MLP neurons of a small language model. Each row is named by its layer, matrix (down: output weights) and neuron, and shows model dimensions 32-159. Each number is 500 + 40 x the weight over its row's rms, rounded and kept within 0 to 999. Numbers have three digits each. A neuron's up and down rows have the sign that makes its largest values positive.
A block is one neuron, or neurons of one layer that tend to fire together. After each block is what it responds to, as a language model described it from the Wikipedia text at the highest values.

L5.down232:424526522488528450505466544496393563457529507456546556441564504482585460563552552533579566544518482553507480512422420559475448496471498451546554446500473527538500478517471523512465486499516504511502469479517443465551533558478478548448526469540490469482491508611566471547453518555472446504482473467499516521504500465451513442474442493458553530492559529515503459537520493532475453567502
Fires on the blank-line newline between paragraphs and on the final period of a paragraph, just before a new paragraph or == section heading ==.

L3.down18:486518460443481535489508519523559493579542466524514539503426470551509542477495455438525523496439454571543410532452457504543459513457479480551559526521550482536490502489530470502497477504543530455477456558544452444556535447490421491528510523524602602487537527486484512535522499536434519479539533429466492475543513509500556543400461473552452521588496464514561539529514459396509535463518
L3.down79:557542400531429550551545495518499558466471493556476454498429471591469514443507514528468512513550403542510475451569514505509479471411512480535521509573512512523510528467484515527557467503497394510589448529454541557531493527434456490470506518491440454562560472504577489510499528545472534458492572476548450467488518510533492523463518483485482436593502501423532489517535559482553505473522
L3.down165:500499520496533461439453540455449554479568526492472554534529495474500480545498524455531458492481488565501441538461488536512503503444560532437470546501427535448541477514504597516558595441588513511554476489472541490474566529443512459470491484563550548474439482495470479495397435500506513496502515459523488573494517537528446419474494474458470436525490485525450509447516532489421488439519
L3.down193:484420465532504523499491582581533423512441525535507470489477446517443578443483464456513510429447484586496475507557474517559415532455460475516545488517497502494466463397504567528540481499516486591547460436485552453561499535493499518479491526443461525477433481440542530472503458453493556519529497456458504496549477476500493517504483530497416498507534454496530454430543537542465488502488
L3.down331:531507483546467446525520480482484525571470590574544498536507470478538597467482503428522506480469490507532479486487427521492510496513489506571476411561493489511528531577517506524490573523537449507483507484552560558503507555567616455470560523538510493521463496443503507449521431483475523491516498552436554482503475498503474502455511456544456503528478487450402467487563534532526431560460
L3.down345:483488537442553486410426527536517497496496514516512461485531469566469467557434558489500560478541505421485446534613510406506474498473468501450521454567411504516508530466486505503468489498531447521498503509486515472477493544511554442489435378523454507515524466545590516476525541480535537460472538520530451444541465504526609478530454557511510498515529471503501443590478501569489459497550
L3.down373:543565495559421554503479548522529523444534516527474486586504512505468453442484474473505526456510474551516481453500496466514558573494547503521496489563531490535499462471496554497512522497435447542501493570575463505513475559463477571473446567524497528515469448485511512498414487453505445501489552468459479597509502557502376487428460558476570509532507549513566525460568482525566488515507
L3.down380:545450461514502491560420538526523485463476498513486459598510488512551563558544485599528537444470574471467497488515497511507569491459543535520527531577531449523483468514496496512500499472508438433477546466490514476467468408610442511466530480535564492478495427531535537489502482486562480586409510464461460508504441519512502491466552507509527516488508483524486463450490504528527578460503
Pipe characters closing the last cell of a wiki table row before a line break, and the === closing subsection headings, as in Toyota | and ===Numbers===.

L3.down117:520515501495539463482489530496441474468483501490456464513549490530485479564529556587456472499581557380542518474507481491587519516585502502522489527505466556511466494495503468486425537500465520545537509481553494492499516515474480547511496490496387429529615470494502472546509480525532434506536408529513575500443490525480539422530527471505434474456552427569474517550468564483556478466488
L3.down118:478486505526427561462423490508482563489447550497536526512490469448503476566525560476590464477546568525533460439480528441495492533515468481564386509489409537564504569544460481472526520501507517538467510526424480578515497511464451499472501480525527503502513454445452468484467505608490482463521457498509597519539487473515528489429486490430498555500450397480482496511552515493503431501526
L3.down134:480485530412564543481437493494455476475513535499513563497506481533547457497502431471468564569447561487458441456365499566507470479451420492515458405479460543464506471554474535520512548450477517552498540517504454522499500549530563475540539586444436468498483518430521528518506473480483519538454524521518516521519587457468520455487495526517551510528451543535479490468502525509505435547468
L3.down304:471550535491495431524487499525535385496469547507496490432485474472562425525507453519468520540546420489518455475502572534465470467448474524522477463432560597551445509489507477452505513481484514472533561550558542519453528538526496502448463511522415473476514489450515495471496545518401488545490498460545522470468528480517516529456493509510532518492482500498476471520463458488516551500474
L3.down336:514447525486493542489533453527470506502485564482459534497543428534464523502536461489505474421501475529464515493419530511544492586443457540535553456490499450503563588400485535488506501474544547538551541496499480510452591578501489476493485504515487486524578521542473524431545486483498522544567569498555544528535466509573502463527448506552565490571408491474589399565459506520482514494483
L3.down352:412546532452503472483504464429425530531530481465496472485491462477464501510505488498602506508495555482474487503436581432508502547468498520398588443514501518475534499514529535517545490525482472514539456525493499464419537503551511508483417573490517479507465479489412474555521507532475529415433490506524489538532512507507570427552457438559495536521526513474493453497517579494545498487488
L3.down361:494527575525508534496505453498570504488571485570509511460447390463440498505514595524559521451504517530453443549456510551493545450516482447493447546518544468527507588501514456473440525496429541443500551429462456522468504475513460446452574428489588469558463538537495497514551470470465493509516508503529497564577482499502534545450494584454504500519450464483441468471513503494518525541462
L3.down366:452487527500557457539401507496499519527541491436492503502455573465501513531440587506525532485556452500487473459512496457518448529515477510485510508495480538504492498500443505523473572494550445452529497478457439510412494539550488491487470496587450501594534476463486387468529474490409478551480512466502422551540514502492496528514484555486562498456487439489508545522552421490498498549467
Pipe right after a "Total" or "Total votes" row label in wiki tables; also semicolons joining clauses and mid-word fragments like th-at, ne-ur-on.

L5.down67:539476420568526513523484569458420491478553503458540487468450448516440474462500451539447487423509470508514494516488542498495486470468482553451449581488473409479545440485525430465519399572544504518488494518504501519460557514500436457504496451577510499499517498475516479474500467494474548477539574574546457529531481474464532474453513460569519533527473573511522520513614479591469536522471
Closing == or === markers and final words of Wikipedia section headings or infobox labels just before a line break, e.g. Personal details, ===Family===, |---|.

L3.down24:444511450541513505504465542470460471550447551518508521486488558488518543523488512473503509565555480494472417458472374510529443476451498464445510574473531533470499457502552471499558416542508375477522488408536534508521475451522558461537559505496514570475516478528467496481478461548584521547500451503486479498523443500468509573497473487557538469481425496408435441494507508519519491506502
L3.down34:500516496513520496474512473486468435444458501523511478443602438508483506611495505511470524499470517513519540455329458536526546457547513526543542539538540451518475441461511527525516550456497546459501509412582480446519474471532465490501504549478577468532576529475465462439467466582540544488472460419487516437442483476439506547504500519509497461446498489499472491503523518472499531569518
L3.down89:460524521467569520516519506491497472506409475536522513499549440578474458467516526451442476511495543519461548555564516536590504451459468512501556433506496468562505437512492469494482522490458460563518482500519458465492507562507538422367464548515413474459561418475477495531485540509506516447484525472532508429491521505580488442515463495570488475512542524497514543519539548471501542563545
L3.down185:525501487537447530566525531456437569526504517538499522566513499427438483483506456492492524549516503538473482453419504454518532567503530524526506486462418455414517510488537574446512497514508407562539533508446510428511532581476520440517491434523527462543525509447468543507539596507519488476517516486537519531464540525523423507539463489507498472473495553517443508448529505463524497512602
L3.down216:499577482498402403500388537473478531528531540521421521496474489433536479457545528599519488440494536481476523469592474514550454579456501459509441532572549461517573427445505531491479519442477529500510482540515500580494492505516496513412471588541491519543551502544515471486456486495460477511567449522545524445468490518442448485486533440474457464478476483459532542473540507486492495523509
L3.down228:458471474528463455471491456471476461518466559516505505547476508459503526473431529518545515497540494538528560521562489451551538509476572492462582494547536524484504444531477526535522539554500474627430527522513487428456512540531490462458514523423489493510579547532539492527547561476490485492595453449533502516491560500436512440521462545470538550466462496491472552556506558561506474478525
L3.down240:487542485451520476512530470550375507544518533496452536491486425509518504499522481394466559440556512535438473466517529521438483542533474569482470462543542477463519491450480507483464505542548576518551515453476619495612528564510490462500451533516446565491492506550555514521471532514503472527540518542503496501535494510420505496446580480514505589554519470454495481522492521490518505541521
L3.down307:501507519502488465501483444506506507519553474576472515553513471449477574463468524492559496543451524527506547539465428506506503558484424450523454454474478469579469508503453480492514437489480488592495505514542425563496494454460534509565506435477480504552586517511576553587485459510463555444521431461502547564471526406474513563529486530495485502512587543490485520602465482495564468501483
Line breaks right after Wikipedia section headings like == Career == or === History ===, plus some paragraph breaks and table cell pipes.

L5.down349:506517509454525376482433508488437438483530444450543476511494466398597543502507511449523470528521475500592502418418506492435587457509475495482495437509542568463517464484562495503524546473473465526530512508453508542560424556479510485557499476509564479493502523491506483513515464500478455416500433538581529506425529519490552515566519462522489502480468576490450454481492501508530526533533
Interior pieces of words split into several tokens, such as qual, ard, corres-p, ur; also empty table-cell pipes in total or majority rows.

L3.down20:589535510511462512543479580475386529468490492447534471563462546494480513452462464451464517536544500426405530514345504447455577526512560551541473553472479471484532536577499483551539485491455485475521506478537499457462529560499462489498540457588567466502522547434520501463558577495487490464434518473452544505483579525550519472497543525574510518478506501484460477518510488491530509582489
L3.down73:568510416510441501479521544434491540522488522503512426499570547515549497477507536506531561503515477503576504472517493511458553490464495522464495528489524447491494450570468479524452549518554473508496448502494444532494439502536446520527487452474591450461473560474514494445545581487430582573510499536503521458474430411427456512485588478505551469453540522451539449507463475536499556454482
L3.down148:504522541485556491493447519536563461528524454433509534512481477458451518547449503546456451523506538481540547470425581466451440499549456424456442522440456503482473615492466531534493567410491524433457505525517499575480511460503514494508528542488433567447448431508506454447467490499518574595461448516526492469508506489437472436481512450522537552480434483508505459477547516494448497547495
L3.down184:487548545501479508538538428514488515542485478431457539550507469472442534525493507472551464503459517545478467556395447425485488532539446475479505470532529462553493506487500547525546502523521556465554553525505457546579501555510460479579472490582470512404523432479575480545526416488471435474545524460536548489429503472545497500571542519453495458437506525501438497479519478517535441494526
L3.down279:523456496496566562482439490559435507520482511495513505513577429445500534606504507482506526448461509525462430499469458599488496589508466447473516580523463477465521466495535473502559435577466473532476433459504561608574490486560524462565463504507518487454515515481541520507501562499512528512499503463487491477484504510526505510557519555463562540483491571431499428544494436455517457507499
L3.down292:470445537467458472518483470417436546558511521520457474494454465416539485503498520541527477476497600509520485521378536522489525530473458529466503506551488510436491472485455537529531483413503495485525518529515555525507613513485498513523467443487462453504468555487504487465522501448490469491493425439543477445459552553485448480447410521513550550505473512446468504514401516548504522482484
L3.down298:460480502493547465511480496554538452548529589510507532446509489513412509513522497490461486486559543441436448467513513473584519476535420498451546479474455585512494438465469442514504445500478461508514585452584461476449482548466495583498497462502572476490492477497516512568570521448391556551465460498530461473515559588490491531460500452500479530472453532493447526523493495517521535559455
L3.down305:497514507556579486557519493485517534520599509467493573514591481432539485459500525515555560522504552508467517420491549480517482481480442503536493468533499436459533500530562474456501494503540469525552534496501515451452554551499496523517430536474478502492496510520506530482508460494491516544461458492480532484460502576481527514433511548462545519460555478488518471518499577494437479366515
Short word pieces right after a word-opening single letter, mostly in names and abbreviations, e.g. vs, Mrs, Z-h-ang, O'Connor, S-an-teri.

L5.down367:458440449504547571534571553556462489486440593496585560418516527472499439482479525544490491584531456482448482514462493528517478521510535519444473498464533501478458520477468413501461477513514514506461438513438509490513492512496491470524503503501483466430539479476576404489528479526502459602509498490518463504550556493541506483498502493465572437457514473471421486496538487478550457461482
Closing equals signs that end wiki section headings (==History==, ===High schools===, = Title =), plus a few scattered mid-word tokens.

L3.down0:499487519483544488505477534516477554511625472511485483439485461492476477490511519529505504496437484383485571458591477468530484470519539530533521559452497484617471517479462525473508498441458423521548515474514435443535556492523523483511480503552514501457530498456469489534462510500564494461488469436516503486496548515498475427510502475534585473503478463564526503448540544473472541447514
L3.down93:575580445539497475479461527479517498507503493505478520493541496501501538552518553467553558557502483541483470502447524586426480529510567455462511521518479496563489513504578521480502453481539491503505517525465521545545501477521535535480514558506609466494528573435472382455482478468564576546460450555507542534528477543555491593461517505519549495491451480498551518466492490463466459491423
L3.down235:460554559534447556547425508484527523499522495515466500499428502530498484530588513520519478518499499489596512527597456474498508445500496506505537514508470484430527485448491447444440596539458451536568509511492514599513502505526512584569442520558435445523570483526552447484588500494485487532509474500545512582481400535501516577473527505506515549523463572474546512441487512489507508565486
L3.down254:566532459566483434523521485496469573456544473483548495505589459527524505591596530525563480456472479462483440518519498557481530509547502496546514531526432520479479582493458545468484472498557537568545468465489513554480557532507506497466536537458555515515529503473451590473428471495448523458456469473519522489535568485575534517510500502560496505542507499510543479489509482533444474581531
L3.down294:443527514485505545477488550457489547524590385474525477494507470486540482469463567443498493519528447519505491539443513469528480488493476478502480593534489523475524514513569504410603583476529457444527507522381534493498543508523437501508494499454474516527430511559572547452442533522462511477461464470550507487492474465466556542428422513507517546438523498462444451497456447516443437476510
L3.down313:515487442452426509462514480573478522403486551477450464498505485478558522383473519462487489446503536543488469534465559515483522410506490500468451463500450518515455479490546539475504447486540470483501450485548528444459550467471506461445543574493561509450484511538527456498543419457432521534527589523483480559460506514434498483544563581526596487518525498486574530553479498527471524551535
L3.down333:452526500496452537517439571544547486476554488560504526476535521568485489573466505540524458538444476491464457538611526535466518493461554501410534506508468486524489510452521519506509436526478450554570549594576498512482461464529416527516527537490507520502573444480544536455472530570535513497517514518525535469597486543489433538488552512423526497520558576504518498472490517507425446476464
L3.down376:563508495522516560547498483463520496515566430553459456524453511457490511469491531518534511522511460475457512513505503463527508463555599548534505487475490444506563455500459420514514514551480501531579499480556455554401420471522488479525507580510424426538450492497431521459466497527477530432499518567459584458455476532558552489530565529463471504521582536510421486430481484485533516523456
Second word pieces after a capital B, as in Background, Because, Boltzmann, Bonnaroo, plus closing ==/=== heading marks and the break after article titles.

L5.down215:569557476458482496518456490517536504567504494528473543459493424524465531469512478528574573558538564486516549485434431433509521502490559547466549555450517513483464452575522483549470575446492469557479462526521455450484540543453420471545433518535542511477587513503487461517572565576499537466498481497435492484529502481493543469476524543491517483492442521519426562521491471527538421521462
Short word pieces, often one letter, right after an opening capital chunk in names and words (Ar-l-ington, Mr-s, Br-id-gewater, F-r-édéric); sometimes newlines.